From a checkpoint of a small transformer trained on Wikipedia.
Architecture: LayerNorm before each block, no biases in attention or MLP, untied embeddings.
MLP neurons of a small language model. Each row is named by its layer, matrix (up: input weights) and neuron, and shows model dimensions 0-159. Each number is 128 + 24 x the weight over its row's rms, rounded and kept within 0 to 255. Numbers have three digits each.
After each neuron's rows, "fires in" lists the words (lower case) most often at its 100 highest values on Wikipedia text that the model never trained on. A number after a token or word is its count.

L4.up458:107130121146120143119123080124154145120139167157099119119126143149099111140168093133113107124131137110117157121120150128119122120151128117119106156164116130144162120144147167157150113125172101165141078144149144156136113120120109113159145138108088107176138128161137127134091101184120095113125145089105202085097099118149135180112117121129097127168088136130135135150116079094159122153115114092108171094124125161129143157155114151122124091103174098148110110135167148091146126128137100
fires in: "not" 13, "time" 11, "to" 8, "must" 6, "would" 6, "father" 6

L3.up368:122112140108130107140129147144135168160131134116124088099099147148161140116130126163161111106140116114148143131104143092158141114116104125086094101144080135113136159119157137163125149126097135142128126095130087096127082164116064126101161143171148148114109160143182113137075133164102111171097158085159164118122139188135150103107121133166158133123130125145165108149116142150072137129115144143116082147146153073121125110126131121104147127148126134140128110111100143145141132132175124
fires in: "it" 37, "she" 15, "composer" 6, "combined" 5, "combat" 5

L3.up484:156109160159133133136066128136115149052148185073136144145136129139120110118160127082136136162139109107138094104128142132151123133147124137119116165127129128098147109138109069125116147104100151157136129124151121116155090090104148141108139147108133133140118117137119099127157136119142097139170130101158107110148114155082118119132149128116119119170145107143133094110152169119155109112074114112129160116152115147150113146123122136141059150082115133122148110138145138087100180172166101
fires in: "the" 39, "and" 29, "to" 19, "other" 4

L3.up65:124109134153121135163098147133120137154117153136101127133139166105137114115136145052193084176106150113135170101117112114130164099143084126141152158120119133134115091120099119118125086089076145137151136171094112105121136152118091123110149111126091099157111173127140106118086152165139133149120118112161161154142114118126082158180163124130121135157118116136155104153150157096115098093127144126090119157119152129109126126137126137126088131107085121135106117092101154114147143147149115
fires in: "the" 45, "its" 20, "a" 16, "s" 11, "an" 8

L3.up280:144127109094175155134120121148125114140117124105159131098066156154135129136118115139139081121135132163120153112170121106150122091152105126129139130131174126120123156100129161083120122146065124120123113110132191144149120131146141109124124062096136108129103148156169087109155100120138109099130120148146108142152114162130114121133153106134149170109134106149177099092145087146147109162105080161150163166092140137099098108139121076133139115107163116137106135126163127099135148150122125
fires in: "and" 16, "also" 12, "when" 11, "often" 7, "later" 5, "having" 5

L3.up90:142152066165103101136114164165120115153098106135129111123113125130128150132151125127177127172117155129128105093132133121152135107145083116147102128136144137134116128146127124122146120095125092109143124168132148089110116148139103127119099122120102097126132184136119112141160075181146108104152084109136143165149090137151118129139132131132169132099144093145100144152132102140091076083170171144140130128159131129100139197170085103125122153131126141085133108096153154156156111141135132
fires in: "his" 40, "her" 16, "s" 9, "its" 9, "an" 7, "their" 6

L10.up30:112142170127147142099149091166099102147094165138133134127099109115133128134189131114115118102096134138122138143122102179135145113074077122130126149168134148114147134098126102132129151122155143128121167155144141094116116160140095148133115116113155153121109128119116140128123121144150127095175132149142072090148081163145153152102146083180124154132129139113120141113104094118118167111107088127145140114113133099159116111118115121115106086082172107123154118157191137140159151130149087
fires in: "or" 21, "and" 13, "more" 11, "radio" 4, "could" 4, "to" 4

L3.up18:078131159113148184095122114124125116160107137140131138138121106145105131089074103143166107124173120155134081145127126158130136135122102137157146145134116106122115138133101134093115149111081132163128157141159107169164117130159092164104108127143135170098087138139140128133156151166107093129119108122109096129115099120163145097143168151129104098171098110168127125103116136157114157108098154151166131097128086142128131145140129141056112128147164143093143112126125146145134129141084087
fires in: "to" 23, "after" 16, "for" 15, "without" 8, "began" 5, "of" 4

L6.up603:092113078149142149101131095112122138074137128143153171112112110100146135163152111142112100149152128133101145109118153158166084093107081115104160166153156124131133123125115126086113138123146142131127132141115140153124158125110158134140140122156136141163131125144131116140167087196122118118124168127158085085145109152107150146138103166122106121162181141136146121141107109104100136103117087136087130093131101162148156139081148094113122166109120094160092149095145117127165128106113140
fires in: "to" 21, "would" 15, "t" 12, "i" 8, "often" 5, "not" 5

L3.up511:144166131113091117111108144101099171088129127162146122126107135124130113108109127132142138126158178103119105153155152167100108144146100119129136112113107148140146123174081097125153169158135143158120128122144134184111121150111196140146115142111122124137092123128096151117107120165132068091113120136141134097153090132136132135142129102132131088147108122160130168156137048165135119115141095143148095167139127162111106162092140129133102132108103172123093158151134111111112151100150136
fires in: "of" 74, "new" 25

L3.up403:142152140104122117142108145103166150120154111109092142108151139146194117153140128118175139132156158106146106176131103088106103145118100142129090172093120116131155157148108125124124113139109142140112103131114144137110197188158140140098144138151115130128111134160174116137076163132108125108134104110111075126133118163140143127104118150127181117128134122118114132126109125090148154089129119123112127158121113110082136086111120094132121136112085131189113119179131136111111164102100101
fires in: "of" 20, "2019" 10, "2009" 7, "people" 6, "uk" 6, "u" 4

L4.up64:134126147162144157115136131110112142140115130131149093152208128158111106141108109139125152099103112114102171118132121117139096116136168124128151148109155120116117060173112101091123129091186103114128154109175168081134101133115149146102141135133126172122111129119094167159111156166098161155101140104134142092152086142134132126109120129124117108125119121156150158097127130109100143092086129143111134076141146153116105137165129138106155153128138128140154117149162117083134119095159096
fires in: "2025" 13, "2016" 9, "2020" 8, "2018" 7, "2010" 7, "2015" 7

L3.up273:126116107109132148117112119102156115109170139132102114145119123151100133210149112171163150117167101155080149113135137144125106156116118098126129139153136120082145101102132185134095106167107155136121093151044139139129131144147132108136095123118128140148119110107170132124091157153147138142123129138123148163158099133134128109099096124090103136119128069122123109158101101099154120108075098123127144126115119122158104128120128098115142119129166101161120174111124126132120135163148178
fires in: "part" 27, "than" 23, "not" 18, "since" 8, "and" 5, "most" 4

L3.up141:101105095113127140098109118133117146129150169105149119127089170156121131100112119166148157118112145135143135132124104137103128139134136126125103098130123150172089122143085152137122115141105133152154126120134079133092148171165132125067168086134158111120112147129139137181147124140133151146132092150140181152139139113095083103117140162122139093114161073122114142137136166148137157138126175109096141135132113125128169191105119113098107103131121091148137101110090163127116124140100069
fires in: "by" 46, "as" 8, "general" 7, "student" 6

L4.up131:146144148156111086146143135132099156156107099165093128096135195126096108115151121101167111105110143105135158104115112131118100097130108119163087121134125125116157097141116046113146183137132131118152136136147152128088100108101138165085114148151125088149107112151111121141151111160140151121142115114128152093162105124186110129130124100110103142152088108148150150141087145100104119105178139156113161121126139129160122141125140123092157137157149168124112141178117117144131120132119156
fires in: "2011" 14, "2018" 13, "2016" 11, "2015" 8, "2013" 8, "2014" 7

L3.up638:149108111140118132172125118096104133144110171118133136115160134159149120100149148078146120139116133133131146116148107134141128120141142093163110154092143166133070185124113112135111127108129110101112105150120135098138163119097073104092080131097089101144127166157187119169132104119102102136143130104099142117111151135093127127137163115109134151086137058129128134137169122139081128114105129137143106164105137160124136134133089115134123147099125144092129125092172152125136160165125173
fires in: "the" 88, "her" 5

L3.up269:116163163134128179124111102147138159130096168131157122122135117094113103100149160124129109131129168114104162079123162113088112116117103120123078100118121134109151100165166111090160134093140149156120146157127151144099121129182146102157155144155102137144094162121107135177096132149165090138119154102131119110142145129121099152130147135111087153120094105117127147150153110145093135100108113114105164150105085133093131119090121115123091139141117171129116149145142082130103139096176147
fires in: "of" 96

L4.up65:083119103125169127118131137157180135129071113161148100092115130147110152095118094114107106160089149153106108122116121128146101073148129147106099146131150106146124148147123135127136145115169162133119121133162125148132131141103153128119087161171114135106115136123133080152124151146144131130119122136129120129168109123095128135100087135125107124125111145097151153128087109105091131113107168121111143084122164159117126151182106079121158171123123137200126144184153115158169148114114117
fires in: "to" 31, "would" 27, "may" 10, "them" 9, "will" 7, "must" 4

L5.up35:133119162154130163170122100126093105099089167115086093128158161129162183100122164114130163152137137140105132119132102127154128092144116104135090105106128097085129133127141091112132089141168104124108128155129182111100129127123115128096128123065109104153082116127141101185119146125109109146129094067102148094163117142109129150125132151136144117151135152133108123125122128157115172083124146180122115170089109133111122119139148153161138135138115146114096129106136129150166128128145153
fires in: "his" 43, "the" 34, "a" 11, "her" 9

L10.up470:134138111134114131041129091096145156169089128155143160111110141098159126136140130122127154111182124114150118126114102112104158164146117119167146140108158110126114132131122108119142178120105144141129109128111106159086118167105127143096170148144114135151162144130105102133149121151114131124139147197127116107119089092136100151199125138122120141123141135144156142126132146144149082089127118123146137142119127132066129138124174139105173173092118109153172129112150116140104140144123097
fires in: "has" 20, "had" 19, "is" 9, "have" 7, "e" 6

L5.up334:147123130128090108141126110177127183083092132126159118105143141137098120158162130107148129115138102122123133102138133143137096145119119169139091172127142146154160122163100146083113089088120131151157152158098143130072102132120100120095154153152132128153122185134122111156104108141112126137167092116131122105161147103123146108139138118169159145109107116133174134134155115078116112164071169108095106121117177133114131166135111106132139088135158115076122133134137103138109139151118110
fires in: "a" 21, "the" 20, "t" 8, "i" 6, "my" 5, "to" 5

L8.up634:115120109101113117123139112152152109190141137123152101126079156146117112164138105151088122131111187127127133138142116138132111112105150133110131110124145135165159124075084140131135123107098115103159130129119132077124115165094147188145119130161102143165112134170135139138136136133119135162109093172136155133162105133080123147093096104126110115133154121151112136129103135082168108127109073094099199155139165115126133106128130101130142124124153137131158115090136125183130139088119125
fires in: "has" 21, "had" 11, "have" 10, "be" 10

L3.up371:136118108110136109124111089105123120121092163134147136136132172111119125093172176123155114169100125115153150122098114152122143138145141150133116120068101121102102170154108142096123087130140120110134110132155095117146140150118102112137166175123105135127094141142132131148142166127112115092130121156142070130102097125135096078137188154114134099119120097074125139136093112183103084123118113129117132140109126106080160173156149144131115125196125130133123097121117149149122120170137139
fires in: "the" 53, "of" 12, "whose" 5, "for" 4

L3.up383:121161055136119102143131116124161100101118178140114106150078129114126149102171105118110081123110102123131144102101159114124094184140110159115118153109101163143126127173095132137138115139139107132144118108130147090090154072157111144166143114109185095101131124117098114152154154148107075132156124112121136115141164128123133095136128107083136105152158139116149124127108163168162114118117081108149124132106123107185151153155116132119135132143120125108137125143169125143082122131127135
fires in: "2" 26, "other" 8, "16" 6, "northern" 5, "17" 5

L3.up579:140165141146103129093167122157150101122120083081157118106115144141143141080118161147135152112110107132116165098125137151186117145150097147110117093161121130111183139135095085117101124155135117175150122186150097132135128159106122129103131090104070150120109105124172120093088113162140104130141123156116144120132133169102156160165179092129130129130141130174156085144140128116103111134095123154134142157115122123148101157128125140101118116115108150152113110152157142150160139112125123
fires in: "and" 56, "later" 5, "singles" 5, "or" 4, "even" 4, "other" 4

L6.up205:093120127139138101111132134131155128124129132146123107166179132178119125108097162090130131151164093117162114125132078140133137142137107137094124092149113120155165100170108136167108081168118130140163109127145122126129118133119100113113169120111138036140130165170127107135119158147117095133143099113157131141130092120136089156144111131101119110156134122112143132134138098163135160088142081145173108120171133124124132145135140134113111072146114152104141161089113105155160098091141118
fires in: "in" 54, "the" 14, "main" 4, "by" 4

L3.up577:087162117071098106131104100175115107120156129124141112109095122156115131176122096109133091122137123136191124122099161154085123110135148103147112167141159084109099174116135076115136105170102115148131135117116117120108140146153109153142102123125116104163143137176131150113133166122095143151165118143135158155144137131147124149139186171114122082133143112127160139097135111127171127084123160109121171119111116096097122136106115148125106141093167123114144085117112110121115152128153119
fires in: "of" 30, "by" 15, "between" 13, "as" 13, "around" 10, "under" 6

L3.up102:119101120118157092112094166141120113122113101144111107177146108160133139142127136112172138138183149180120102103119125105096104142124146163134099112112174156105119094145111160133085178082132099109144128147157129123109135129116102145142135164117150139123134110112108101144145143099134120160096107079103132135097130129116159121146131152157164137148134129135101161097114123107103086117075149125118161102128101149192116121142142145124114146168142171129159108115126187120151110102113085
fires in: "early" 14, "large" 10, "political" 9, "s" 8, "notable" 5, "cultural" 5

L3.up551:148137087156131162135150078125149139115147159112167138160117132153120101147081157126119140111116200146109098108102113137136110119120128128146123137146111066154196070121131111138125092096122105138115105134121115117145127143132120136163129113152118121160118129154160144140165120145164120121115170131088147092177081139140137165107100100128097156148095149135108150136106126100168102123112091100101134153107124105132113098139144117106105101107177119153091145139128146168141148137122099
fires in: "has" 30, "is" 12, "not" 8, "if" 7, "have" 5, "was" 5

L3.up405:090109102157139075134178114111105163103120126140155079149125143145162142119116090143154096175120092130094181124142163133117128148165144160102107160155125111120166147123122090101148081125141141111167103146112143141162116147125140089123110123132151083134160173125148142095127118134127130129159127094165136117139043126126146126151105136119141118128116102141115100130157094154130110092172134146122148136087121146123117149093096096131141132088155097118130137129151142121155140100108132
fires in: "would" 40, "not" 9, "will" 7, "may" 7, "also" 5, "known" 5

L5.up114:112122142153090137087131113120121142133094183122137089094173113162144126130131133109132123113132124143125096132114149132094156107146115122156139129091120124151181139134113119142093119109096103144163141159149112123115132113103089144109111129148139133134118175166135115163123115147149067153166087115086103110119136083110163125173182145122114131122140095148150164155108135164140081113120119185090134148134125153100085140135115137128140070161145120113075098132128129119109104138150118
fires in: "of" 55, "the" 15, "to" 13, "and" 10

L5.up311:128139126132108119096098119101160124109105169144122140101121152189087119136153125131115141101149118163117156127154137172133114142132112095170151152135150135106123146156119178143119105165070135158131137134116135109149086122094122124119104146102115117144111086146118141147122077122139142120122148108122161109149141110062103074141140110110121146157120108103164152115144097107150109100124134111116176064114152141120116150116108091139157124128155144168075153114149141152108168160110152
fires in: "who" 23, "would" 15, "will" 8, "what" 7, "not" 6, "should" 4

L5.up430:128133112129115191082141128094079124099115173088147096117146138132153162129121153152150108146156135160068133135100099162120114115128084140110117097116106141134095118144073127132120143142107114128158132134111133135137146112102143168103134098124149125116095147142116128151133168125128106145174091107106143150123106099109153116150150146113144138121129112099137112098061158137108114074124117143151146159138129160108116101137149123120126103153134118167156097141130136152174055113169115
fires in: "an" 37, "the" 20, "and" 9, "to" 6, "in" 5

L4.up506:123146057126157121103081093160158171138139130120112130141147148122141116134089114072105115103146144146099105137154122138122105172096135077149126158139140126161143144141097126120114138127081108132098141128097122131101102117127095098115145161159125127131139129165144113151164105159164085131113142136133116105131115158133144120145118090173171126147144123097132120169158168063136108085124140109089140139118131132112131146128109119112105135132136107186139136114189131149127159158092110
fires in: "was" 24, "were" 21, "is" 14, "are" 11, "be" 9, "had" 6

L3.up290:178119143127154129150105138114141146134136112114175136142085168094142168083122135111156092098123119106125131129118115120164102162140151136085123115114149154072135137135104104115148103112100145152199088104161122120176100115099122086165122153128123126181122117125131114105155128158112114120113107123118106064150149159135148096093135144141147178105158146142133119163131103171127131150126102157104139135142119133119163141080131092131128126105146127104132144105128120124111116181094132
fires in: "she" 29, "he" 20, "other" 4, "prime" 4, "authority" 4, "coached" 4

L5.up392:128143124168086162140143141137099091094115090151143124107120150155120141115149156121101113134120149130181132148095105177163116117134109126148105096098123112123121129142088115072179135131163126164136140168098124096102142141082097164107173075083138170142139129138113111114124132124155075140170119086158155140154094145125110144119126131090131127129105151121132130171126095139125113123163120131082151144137102163129112148152106162125107102132123122114120104118159121156169140146117156
fires in: "an" 62, "one" 10, "same" 5, "main" 4

L6.up423:132101129130136137116123097100158083136113154153126122090141142166125130132163115113156148115106118109154145122093135165124132121114099129134145136099146135103113118135124074152141134136137122151157088140171123092112062148101128089089132163134098139158115142144146125137130123130100138128158131094151147115208064116126129137112096146133088095126125136140173132149117128104122122124118091135137155072090089125106147133134160099169144099124159134140137181162155131179109091138130139
fires in: "to" 51, "can" 14, "may" 11, "would" 8, "will" 6

L6.up154:125120083136095129139104101120146137153093174091111164169112128155136133132159170123147177120139126189154120105095143124153106123109119124143084166132102104171146113117094118077098172109112151138104128128130101133110140114084079114131130142130096178137092122153135159134157169133072160158147131142158155125114117097131117151141096131144152125175166110124138136116104133102113114102143112146141087126115099122137140128140114114117124126076160144121109116147161130170115147105102104
fires in: "had" 43, "has" 19, "of" 9, "able" 8, "not" 4

L3.up619:127129114146151145154119129083116140106101147138093157128160086120134117106155109146130112163151126114147186146152122088092111130079165138135134138140108106128132140131084120135137131139171135135160153089105122183130135140128091113139161133117134109121105144120134154153121145147125119125109129124122093128035120115167096083137146148115128099137104094140130128133104123153125111089146094092154122127117098179100163135092167145119180127161118097124148144133143100113072098129158152
fires in: "of" 58, "for" 7, "prince" 5, "grand" 4, "chief" 4

L6.up520:185114118132138115110148122138087160126141136133142117144151123122178130126111112146139135135135146054137133111131142159122133163134125153074150108132128083111102108115139121115138103117155135187150075148141148127140142145150114099128096138160122127125102166148162109102156113129112092138099137089119107100154121141146116150147158165134057107144083136095151144118123152143169119121111092140118142131131139133108101117148140097157118103100135086092137174108083147162130104147136071
fires in: "the" 76, "by" 7

L4.up271:135142095086168158084128138126112153136096132165125158116150083119138122161108159156175111161129119175097127141141187104113142133174174117114114134130079128125137145115147138117137092126094114167132160124126109138121183148133118123134110116123151142139137078152188130109117151144096121104131135134140111100128126126156124135154135131128122107136093062100110139139152119091133121122135089133169105143121119157119125083129132092078164130159098140110123134080123099130158082126114143
fires in: "of" 70, "for" 5

L3.up604:109117109141140116104100108128144123164103163126128104135160138131172138127109120111120140112109135113141176140112126100126072096130115155066093143131167142127146105121170109094199131119186082143144106109139126152141120114157080119122114104088118144126123168160127130145131107111183158127102122099104131143127130127133119170133138132117123124123136158086115101128165116142114113111120164168117169134115155121128120086133097071146125192148150132155128131108115110131102171156110107
fires in: "the" 82

L3.up155:128163130140118099148109134137095160128091140159114129138131122127133106116112165111116123173093144107139171108079134108165134113161112129122141146151114079146136122166113088141111127114156139127163131193114123107120128123110105112149142106150081101157131148131138067132086112172155088107099158075112132149132133130153116182160145109111132109131115118138109129151139143155086105096149135150115138150101119133115141177110080134107148132114075149122126108097107130167142169108160152
fires in: "a" 66, "the" 14, "an" 11, "their" 4

L10.up272:117121113107084138137089116145170166155101127102150131148112110135119166118116176115126076097139086106129172138133096125164137110168112138120118066144139117120125123165118132125123119147127123103147085119158115097122104123085134123154164107148161114118150145176155155155135126152105139137100097129149166126103108141122126125109089110129181149162152093160138167156119164120100150104138086119134089133122166093127184135102146134110140153118128143076110122139126106136140159163133111
fires in: "he" 28, "she" 17, "it" 5

L3.up540:136133124156126143122083130141129155099104125104125101117150111099120172091113184097145133077161094135123149124174148125112130095150125099081159119132144101125176145115105143080149139092110159118140130128135134138129105144116136113148131089189136118150114140120173152136131082150142099123123162159112128113149122166156143131132141121138109124105126081124099134134090116107110113164147095159135145173113150123138122156063112088118120126127142101149089165172183146148122117128115120
fires in: "and" 40, "which" 29, "or" 13, "who" 10

L6.up544:119149158132106156094107137136134150155128121112084074139098114114144147118089160169116105111127135107111147137127048140131133136167105153098110130100161110129170159142106135106157099157139127139130124104133136140117100125058132144173099179139128121148113130154104115124124124119135134127098118111133155118080146145135114148158155154144108118110085058161152143132126203120087148110164117121136147128129143105134129121148120131141110110150159162126134133124141096133142109189107117
fires in: "it" 19, "this" 17, "she" 10, "parade" 4

L4.up272:147169118107076108126142141125131127090109134129146136145100144168105116162088099173124145138186139132102127129130105150092117120129133121154133158139086133108140127102151126104124092120071057124145107105153131150156162162156124098125142154135114113159136142146095089163144133144161118123084180125084083134152122132166109126109172155120133106132144074149157125118126092138151128084118126108115144144151157117105122094102144095127129135131150142115131152106109128104157175117109105
fires in: "of" 19, "since" 18, "from" 12, "during" 11, "that" 10, "between" 8

L3.up250:114106106139093151136136171136115126142106114136108119121140124133092152123092089153135099145094108116186170099116104099150102117069101119145105136131140106132089173126150139159147072135083166163156086165109138114101137144103139123120178124126137110111140140118145132150111132153151170137144152119149160150130126104101129107105107141150096163136100141143140152142125193120128132117099192165123112084139117147087102128134119114112151126137156148145153109108112129123080104139152107
fires in: "as" 28, "by" 12, "from" 6, "security" 5, "livingston" 4, "secretariat" 4

L3.up67:123166096107103102129159175095084129128117129116128128086122106118176126160151162141142164137109146167105099102141104132168105107097123100100085134100114073117094092172110119107131138129141121152125129117125107110140136212146139133135193128137122176161120155130108111142154141110139137166137108137136120137108148154159114119152124101105129098136112128120167154109163103112099103117135084144144133122137116149149136122135135130072087101162112120141123123123159180139129150107122154
fires in: "of" 20, "the" 16, "24" 5, "age" 4, "railway" 4, "way" 4

L4.up598:112130101133073097125121119136125188103087136093147155108127083117075113124071158139124140117148103134103154144146151141153111157134141135149142149160138165165161144161171076154096121162128140151116162102122134126149113111139130126160103122148125150159107131146142087136103147143134096131159114121147165127128144123173150168103105135106139151145109145116127135106093110148096088126104104140122191167151135096120149163111116111119103116165126122093113118151117096107092115107104153
fires in: "of" 46, "orchestra" 5, "brand" 4, "black" 4

L3.up175:161191148141130102119126151098082135091119145150128117129127155147106131176172115070125138116104127116147158177159147132111075140143098135136093076098183125092130146100138074106125176131125102137105106156145109140142147112132125125139132112100096113107079160129128141147079138122143134137133099120127127136120147154161128122126145147120139124124119125136089120126096126140153145148147106140157117140165137141122130058155145142135131120193119130161088134123123163135116082113128099
fires in: "2011" 12, "of" 9, "2013" 9, "2018" 7, "2016" 7, "2015" 6

L4.up433:122174129099116170071106108151145119162100183132175115127109110175119111163101132122089137101157116131113114133095148167111103153145147128151124156131134147180158133102077144114106138124069106163111118111114122170141131121103163146129111121160121161128131145156085098164103102147128112145136122130134130131138158164158110077096130118161155122143108091113131115085087124141150131106172107116111136114138139117111085096126150145141104132114132133163144136152129094146154139103147153
fires in: "and" 48, "of" 30, "then" 7

L3.up63:152158115128122123140127151092144119142105163135123102164107170112088126125091126178128133101150116161111094115092118127125158170135079121140176126124135116120146143129162134122120142154095148126122106131102154102145118146119116117149094090075131170146059167138146108168060122130147112134110130117082085145116108119119129144128153126097163136125152095121146129164148131116123143097113135131119145119120174111136089141102101124121158140144103097123086154133180125122097096174123103
fires in: "which" 63, "and" 22, "something" 5

L5.up87:061120151170106127085135149125116116113115153141103122133121146131163083132139150105152124145083113128126134124097138154185101080125120105145108147110099133141123133153104140111117115146099109161104183151104114110116138123111129138119148053143114129073075136153121108111142143153140119098154132132118140120119099112143124190142136148151147132133155169146131147129107124083145115135128135152171161126162121060156144137148137161139105080116168110153091136127130156134141117136141105
fires in: "an" 63, "do" 4, "order" 4, "and" 4

L3.up342:124108127128137117133140147132138140169087114130124111208092123131098143104121087123108163093110131159165146175118144177097130142157117147128154109149119105163160111134100167095104099156142136121101191135124091117152124084112137120120095151126129121143146146116179134134121161153159138079146109119092114113125115105109164144110151072117155120140147128163128093138141106085146127116160129155143101113104140131092092108085103131104160122128148140132142093150165136122122105135116144
fires in: "or" 20, "women" 12, "such" 9, "are" 8, "something" 7

L3.up498:154132156154119110147114117109136085146134142157129120103115153113156126137118140066146114134124154134120109098119130126136124109148100135084155129154094159079115096094100146112126156115074110195136134145146101108110127092167110081123119149119123132149087115137124170138149117135143148139163116124143107156154112148164118122144130180127109109119144099145114105130134088117142137123145105138136096115162152148115107141116133108105169103129083106201086166158124159153122084090118159
fires in: "to" 52, "and" 22, "or" 10, "would" 5

L3.up224:151119125174074093140171170116125124145122161124114151106121100119145165092145152123155108129090142103172093174110127147162128096107099154114117154137167104121116122090086150114162150181087117130144151152119102130174147127108147118128138130103123120167147150097140087115116136119087149106158140124163153112142088104138107177150129111113124091152073153160114136135107100106147096117114129151114137114154094115138118180120109130113107117134131083145155135126131113128120116137165137
fires in: "an" 45, "n" 23, "isbn" 8

L4.up495:185162195114169129164088115121120138138113099168148080110112177124116118118083123108105166144136157105115117136087106148110142137125145185118138116135121112085113149153103124150150132169107145147138088157111125139098174151097108121115130109120150126129083164112091124162121102122146141155151086118098135117105151151123120109165117129089130132097129130097111121180124145135122108090120133141136146135114121159117122135132107144144135119094098143142160133103087194117131165136130121
fires in: "united" 33, "new" 31, "project" 5, "proposed" 4

L4.up190:126126084148156122128127173135183169128115124152144125140098134201133152151113168111124120107159118129125099080155139119152145147121053146110122139126126102149126105154087162138128130104102140143113098111116133100122091181116114116147149113158127148094132118117117078149128081093125105122101092128125163084103131133117118114139114141136144096139142154156173118156115111147129128125069116111129154106101148114113140108146141066131143131118151131155145148130186122126106160155129112
fires in: "has" 27, "also" 16, "who" 10, "have" 9, "she" 6, "he" 5

L4.up159:127140144076097148126145116073170089155123118115177087131109137124164138169117131130087100143108127132125118137142158114131116126123074150123143137132112149132139142128208160144113152148127109174121130152136138142105108133106129073115116173141125094152118133163166115136124096142144122152137120114098129108176090112179105114120126163117104157122124126157156075133144117092093124134134125125130120108113158130117098143092157092104175112097144120120143133109178127124157103110115164
fires in: "to" 46, "i" 11, "we" 8, "can" 5, "must" 5, "also" 5

L3.up267:088104110162144137112113175091133116145129189110117108148149113156136147112132128089162097122124113103080130136105132152145095135162124122100061119160144128165134150092142155129102123125094132125156116164145143072179113111089112148123133137133113131113098090140118089147127119173117126149145141107122136120139132101133108155118130135132134097127150108107128132174151125087102096109108101105115088146125100115089158122138092168169107117119149128145147152134138108169108102165181151
fires in: "and" 32, "to" 18, "s" 15, "january" 9, "commission" 5

L3.up295:123128111131102119088174107143138140109137165129153127152055121150121117157118144155136071111168139174177113079114136156133107106159103075132138114200124111135167136123132158135137117124100119131115105110094117149108135170124181150145122135148145129180119109131139115138150108102129108160145137140111119099124133120157085115133132097166131142140141125083153124096105082153150104135161109140101126113145107144095108120161111168106111145111137104136153147122165121143140134158170138
fires in: "to" 19, "them" 17, "not" 11, "out" 6, "says" 4, "contains" 4

L3.up447:129143074125100115158141150118133117107116158163113112106158109143154124135186147094193156100109147112179143111134140129125174122108065150111124156139135136160073130147144127100116084142155125115099109131083102139107134088098130136143153121179151103137146135116130155157116104106150134122136094116123149125122142120137151132149122171114098103135131157120123118168127137140109137127098162134105140144111129103179137159134139107119106094098131100151124114121143140131104192102176083
fires in: "the" 37, "a" 17, "an" 14, "known" 8, "one" 5

L3.up624:147126109114133179153080157153145078103061175116160098131135116136105132113132150121125127111114096123133139114112134142096126157165127126144107145116148143132150128144106131111100166114159116149134134121131137081134054126167149137126158169157135124116093130118138088149157130180139114101121095113083154115134130098110119099129135148107108157112123165160123126142129167082100090160109115138125141105145111109135139135102158145116104143083178103117112091128125105154120146148079160
fires in: "and" 43, "other" 26, "believed" 5

L3.up223:097125172093136141104114134104148118101112155136139142122149133144097124096153136107172102115065127190136121130109135138123123118159133108144148130159150112120092110151107138148108133156141108139178145152119076090184170109102155140086117125120097106155154118138145127110165135150111136106139109102165102106137110109094126129087104111136120123123160101149150143104171168115131123176134137128147158074146120112130110091120130135119129121099133179095119095107130150180118163092148120
fires in: "and" 33, "known" 15, "to" 7, "early" 6, "many" 6

L10.up283:124163146129161169114106138146141164164101122112122113158124153115164122134149147123126126067146136132126109169147128100158145144170137124136103141135131142099130148139111139169154103110082149134115114147144097132107081112104126141079123075129145131122171066139169131196118147116078115109146121116130137141155137114171125153093096112099128119110148111129151135135091181122123122132116142101155138086146124140100120101098097098127134127096122135116093145114156131146164139174130076
fires in: "it" 34, "she" 28, "he" 15, "and" 6, "film" 4

L3.up142:163154138117157098137162124137133148105165137143084128081129151114155177120147153130111110105134120119133148172087102140128160108104104135130102104151127161060131139152104155118114159110127100129067138123117159130141118136128135143154122112125120086153124120120132103126154112102138123148105081124116131103105103114098090133137105149125161125144093097132159138137100128121167131096148120096121186140095130143135110153095089131157102167151172180118103122098124191103122160150147126
fires in: "who" 68, "new" 15, "united" 13

L5.up577:118090076137078135113074113146125129123140157150135133130121076176160122125162146152113095087150142138136153137137167113116087166157119149131145109150169110140156144092090138108138142120106136172159134151159140107100128115122159112104121118135133114151127125165154129144184124141124150146111130140130110148159076150111134113132136155137111136117118108141098131139115110137075136104081111143123121114132149134081103132103118107117100132119134097194112176158184144163135115093119104
fires in: "also" 48, "often" 7, "commonly" 5, "t" 5, "not" 5